config.yaml
n_layer: 14
head_dim: 64
positions: "rope"
init: "normal"
decay_fraction: 1.0
seq_len: 1024
steps: 10460
MLP neurons of a small language model. Each row is named by its layer, matrix (down: output weights) and neuron, and shows model dimensions 240-367. Each number is 500 + 50 x the weight over its row's rms, rounded and kept within 0 to 999. Numbers have three digits each.
Before each neuron's rows, "fires before" lists the tokens most often just after its 100 highest values on Wikipedia text that the model never trained on.

fires before: " |", ":", "+", " date"
L8.down1465:521564477534511598557573481343405461471469555486552600545562554474523545516422430494451495554491495544428541495508523513638509549435468467489543417480623538497433519472525503577461521497444458485478504566620488449444547503474466579481516511463450468545567510606498543483456505558490564526537494464456502530499524488433492434532492540558444536437435439623455468451467537495509609455367

fires before: " the", " a"
L4.down38:488490467463442542495473545536510497477435487525502478489494545544515456547594555473397514511500405405382452572490493516496518510437494486493464486490481512437409472422569594559570509505456507497455551459460431475486550508559467497496482427502462318513382560470569458475510497512440508419520532497455508438473469554456441443456457557495464488507562557436529517528532585529503582414479

fires before: "="
L8.down960:549426543412429538599326462563517451502556562450521553496512467460497492450453524534574565456535476462480574509537545507404500460507505534540527528488525498504538432496504484466519457526442520568508455595448459565488514455533605433554440448431474422488422459498468534481483539542553496454518485543511491450556503482466420548567500405424527590488518432476432529430509490518482414498489

fires before: "-"
L4.down661:515538494543492438569531462537509566460511542462463475545509550543543503439544657546491535475500521559484512430523451457463613486493461493492493455465513472483418466523516551540504465542473435486579509509488478536481522487455466486517492500515490519508549521522516527529555489520463565520500518479524456491387434403489489471475515463451451515466463497501519625482475408415473507466464

fires before: "="
L8.down640:608632474473464552517425542529519523440612538509511655443506497506521478446468512556561491531463543480498498532529432461468526489459462459557513492549468578567512465522438480441502567489440426454479454491513480539471461492441489513464568485518455504458467519512433454512506528546527506488455528502496546539576525500524500467492572489523520507509392504536508552527506472532539501510474

fires before: "s", ".", "RS"
L8.down1411:504468483510430489501481461513438546515480503516457500478369477383514490554499468563509473532401437510481478496522399449509486596456528497534459493543501358483514542435396427507553430591428534575510468470523456670603483520444460414502474476515509508465447464457486491418430466484483483507500507458518625503492538475552525558579467554472545490506553585529521484440535531581448516498569

fires before: " |", " (", "\n", " Species", " Authority", " 12"
L8.down1866:502496490555419561537472565523535560536559486524534468520481564560521455505438488541509552497539522404498498572443477460542530430429415431530503454528438539506460447598465485578475455522464555556558556486466503445473410431451447485578494429537454488491456461476528559450550542450511461493477503496517545494466423564544486482494537489526559527529469507500549359477485525559542494548507

fires before: "="
L8.down516:424516507459451463495333508462456501530543597524474590510450523515453567408378513510614467482569490494515440481483470518400461431390488490584497528484552523454442438469497475552552439528499509587555394494473456487453529541480484461578509516472511539416410546523402485512480542529555602386487508510522510477585469524501467597480534482500499526483419475482525544554460520527459476499547

fires before: "="
L8.down2268:482457533400528488560467525370488491433630579411541534484486467543555563458407451481513508497526452503524541553429492490381516481442500512596543492459565440525436409552468467440529442525468527527541504470408484512460547493401532507520545485481498531424482476524439536512520567489565483475484507580451551467648496506520529495483525477520499547516480422531531467458471476538545528488521

fires before: " |", ".", " (", " zone"
L8.down1894:601510543544478439559490520401496501470583516462509372538532544476496517491439535593514540429496518489440516436526536442556460530511456419525568495465507533459501498516544500556604484483534497538551420497470504489460541597501464485409598468432452520464536551401554547533564365529517523548571471510462459540486463474516479569480538437600539494539428494464503470554399503460497548454446

fires before: " 0", " 1", " 2", " —", " final"
L8.down1888:607558488528491500544524437526530508562452555486543337495509554429481485401513513456496473434515498578478513492479458476447529505428521395468568486513429516489494448512494435536515532488529426468458513434308540555484460481466542542535499514513478486493540576420491526537448486469401437526486522482471495499502533493452534560478518463524490586518408425478448431480470508490568534578458

fires before: "=", " Silver", " a"
L4.down1880:500527526480508607568502523523549484532498514468523585401505454584430505557512480588503521461476536546462513538515484551489454402552533545454496543547455555586564442568446570481520485584478371480439544497518460522424421454546487396539532461367459471470587479497513548463462544501528539458525554541474557491485482476552502547505513575492447447474490469402529569500398555432559481553519

fires before: " |", ")", " City"
L4.down502:508447528427561498472402503534517502429579561475437586554442482577549495468469538440425483513549510615585419519428475481561434467412441504477507518476531472408513505467502502489429559535479547545467451523541503630446476426548399535460467535498513384459529609535496600567410566506584478523499461550582493507552545499511574451543475465470590487533475494498446433480477509475512506510508

fires before: "-"
L8.down1910:535511526458486560509435443542476522544464461562442473492437461446450470530499496544425550509510439595558520530569520541515481509512454480498604457519429433461533564509392497498475465485409650545385586471458576513475541603576517526523386464574521438503469535532575570485478602447448492486515467483538525542549535509415502474468473573460534422584493577487554581475521419457531490506443

fires before: "\n", "\n\n", "=", "1"
L8.down1232:517462478453483498640496457458467486466511417408562470467454470509546483540540472437431509583556498592530591575500527495567500609443465505489530488486560530475499499449489451422441438492538523587475554459450443492563409525466497516488556498566506543508502610550479418512478525521545551511532552483459635523551513490653481464514415441429472405424478433467533494563492506478521452534504

fires before: "-"
L8.down2126:482525535436525544429521586593420390493474402483483469641515517429536399483428512478487415482554495488596507513438491419486420538570515427479513542547498407521544547499468509488486535437454490432442469455481435438451541572494497484530503481543513486577544506574489549613495569479533570463501440544560483430548517442438535516478536502494555416590608551525442441468504456600530504542475

fires before: " |", ":", " Cop", "–"
L4.down195:527449424513386453545458502487500521527460439552480532488536530505468455452485500537420506548531444487433560476539396426614470478505558471435462499500496500473484558553493406502560592545552397452528465550544463489538421520538476423547562425466453573497487475504396420437528522493503527572531455585464569491409489506486513598490505471484459504493561498430570492545517539430503537466551

fires before: "="
L8.down167:482547555495499442488473547462542536448529433447419513491442502438531502438582479506553513520416470601568340496544456560429423618514509541493562475411466403499483548549441448452478435477461352550587503620456396495443497578538582487520550417518509470500514505479514470543465514563534536397608501526471430529526504422490508546518499446539464505581474547509533605482514489490444473504552

fires before: "="
L8.down1635:412556384493456468504517404521551449508515412415481460413567481501460490428497553490512538387443493448551490481538524544524519509542559557456519535520582544503493505459538472590440408484474486488505416547442456485472486441483476465334522540507421537524447547521484464584605481531529504504489501573475533454549504439510473464592531418403437479513537487530530467538422520399487436502393

fires before: "-"
L4.down449:483478435511555418575472506523584570561560448559534537529535526454526452514509539376471482532511484498528432449500558485405426435422533433593548508523505541515460499592483491437544509460472407522433466454515541463477507559489611571564443517426453491492511602469453474432495420481575505437453438533550485437505514509506433571535548567525515427551524451562475508546467553569629459490521

fires before: "s", " the", "hen"
L8.down997:544495468386566556579482581444562426489537512479582472420565387591511452538555536541456421542440472481576556472457515415553440604485417540482566515443444539489375443425494471525574511425498451492530550518489533447533356528515461531494450460519458487584500533504452425398457512608448503489441479495502485400402512556448492457453488463438527529490536497460484538527528525510497420521479

fires before: "\n", "=", "\n\n"
L8.down1836:453491493425444452503446440498500573475564431504453425437512468502488481465523507502443513472468555443464498543464511443540501502528487486526462515468450500523518563528489550541466449518499527582491439468464577554500508537530501525532592443528524526551541535504527432501467542443441585540557574435423567517428447589472519499463561453507486522459493489454417531500507552454348517440595

fires before: " 0", ";", " 1", " 4"
L8.down422:472470505537562462610469595548503519454451484436497376461504573532538527457533560464528416533535504511527615449530461466529480502500489385491430541506514505512517486508481552514424482463499379514527474483509479453511491427478524551510439487461474510505512513479584474498587439446447465545541527470524502508549537503481474513450527447463479579497459501458463473343529602455490456496411

fires before: "s", "pt"
L8.down46:474485533477485514456602352515560516449555527505491497494492481455559491467534518512528408480504456451456522439487532567565540447502573521472507472459440588489552486402493569570478429564449452488529468450612437463424480548506491541455409520557541603520540448486500472502518492545523495483435449519467509594486529489509550442604539567543478475538493485474467410502440497543447499539492

fires before: "="
L8.down1607:514471553488475528582334563556498487488654592421475639528530532462540503424425468499526499479518498422517498519469486562516491399486534443511489479520573571500509400559466488471478521487456421526467487460475507529454548411485548444551513434408517486507424504468457543536523535560525496537488448520522447476516533490471418461490561523487506567485499482528438550496515454494499464529494

fires before: " in", ".", " to", "s", "ed"
L8.down1801:474450528532438561553520530602486530508497593500460461553481398365536564488467501557536422551512552459423491518490568503547479535489512478447487624536445496478465574478464462438404525462524504440477568432546472486550505453614502418541543424489489455503439379522461476481445498409456522554497550570499424459464511586561439478471491550527395454555569522441490464489555544489549452493533

fires before: " |", " Votes", ":", "\n", " round"
L8.down763:568517481404408569487501443481458464522489487529483490498495503477507485441445553499381432460484566499464452483544498534522489533457508430480498563497538406509465510522485491437524440522477527579436598531365518529654524481436469556497521482440552590497608505501385622472574473503518503457501499542447618456502445506508589520536447438452542583392488474521497508486459393599459505587475

fires before: "s", "ing", "ed", " to", "e", " the"
L4.down302:500524447394484506488441534488434554512398440431524582470488374423500661567543433523487424490508534488429498486475534548510587510471550484493466552572484487450456550522555502615484466677497482421571568498521458489440542399532386538499559421534459432517479532532484653550473561500535540456465559498594649432404408531400458508512558462555480498514488496556482546599528435600492476471424

fires before: "="
L8.down843:503441499473519490490325562585453461489616563491454595470443449492506550468438492472615481468514462503539540492531503478375449517433580448578503547530589510492533459536495536451501451489392493487499411488447427480478528471513548492596522461521508542481491439502476424535509554559472459462500534562455464445567559461472434444564592507408520502489456435572484544423548481537442472555528

fires before: "="
L4.down1399:497605466423507534413537512521508587436534499529481417516492452542502543433477573596451449418412436533413468520466493425504525426539449421461521487490501542449566514527429522554450513485467582508371460551486570459485380533589450489492511520433548418440455543483663552450540486542500487440437451572489536511496467531487496455466492505479520507506488420499477480476525485442583507529547

fires before: "-", " |"
L8.down1791:501582446450445381436578532506436510529499498506470603533507581568536553481456532399507583441547491447435533535467541436534485509524458511495462541486604495540485450495465500456469515500511558628550559500502483512585611455564489591494426531428447511509452528443479505405498504573467503434487497584549604501529439463501495514472425498510573437574528569513468547548391437414527493512452

fires before: "|", "umb"
L4.down1774:540503418605577426439461461374445466514411500506416383509516413550410489442532490533516538481442478455514537442421585528490443532490518516501457583529574388496505474522441502509510476484501493578548591503472510529529535579458434477504412456546427535497521484493328579503484529463589476453522463466487491547394559496529500549557544490468523523517480471525496467483538495553517569488436

fires before: "\n", "\n\n"
L8.down746:486540523528436449614448479561483523551580444485508462504527416545494437530592550452505529537478493562447340526575561565452534569572503525501483469478550550533552552470549507495507530428525301484438509483494544550502509512451538424470570527557577510493487482598440465394488562434526465531466433562533446464509493494533510515540398489567501468426487491444559510617526437514494505559410

fires before: "="
L8.down1812:500470498529462474549443522424481483571580438456501582535451547529577507459498500514505505534493448414506495535500486470471528509555422553572482527411532500508518502551427438498541479496416491601517561539452552534462550477416488452554511530410566523469443502462478497480424524537559462556534509469497532505535556534520433422579490482545545542494466503480481564477494405471425486450558

fires before: " |", ")", ":", "G", ";"
L8.down1528:638509480532410428518537484438448535482411566488550499491432526596410446517500443560480448525567548473539448534491470509437522573546481466477500468449606513542543355491393472488514478494529374422539493392516515492534474533450465469582414505406566547507471416578494580566477468548591517532563554459502445516547497501521573598459516527528461491485449398528586437455450529454586572523445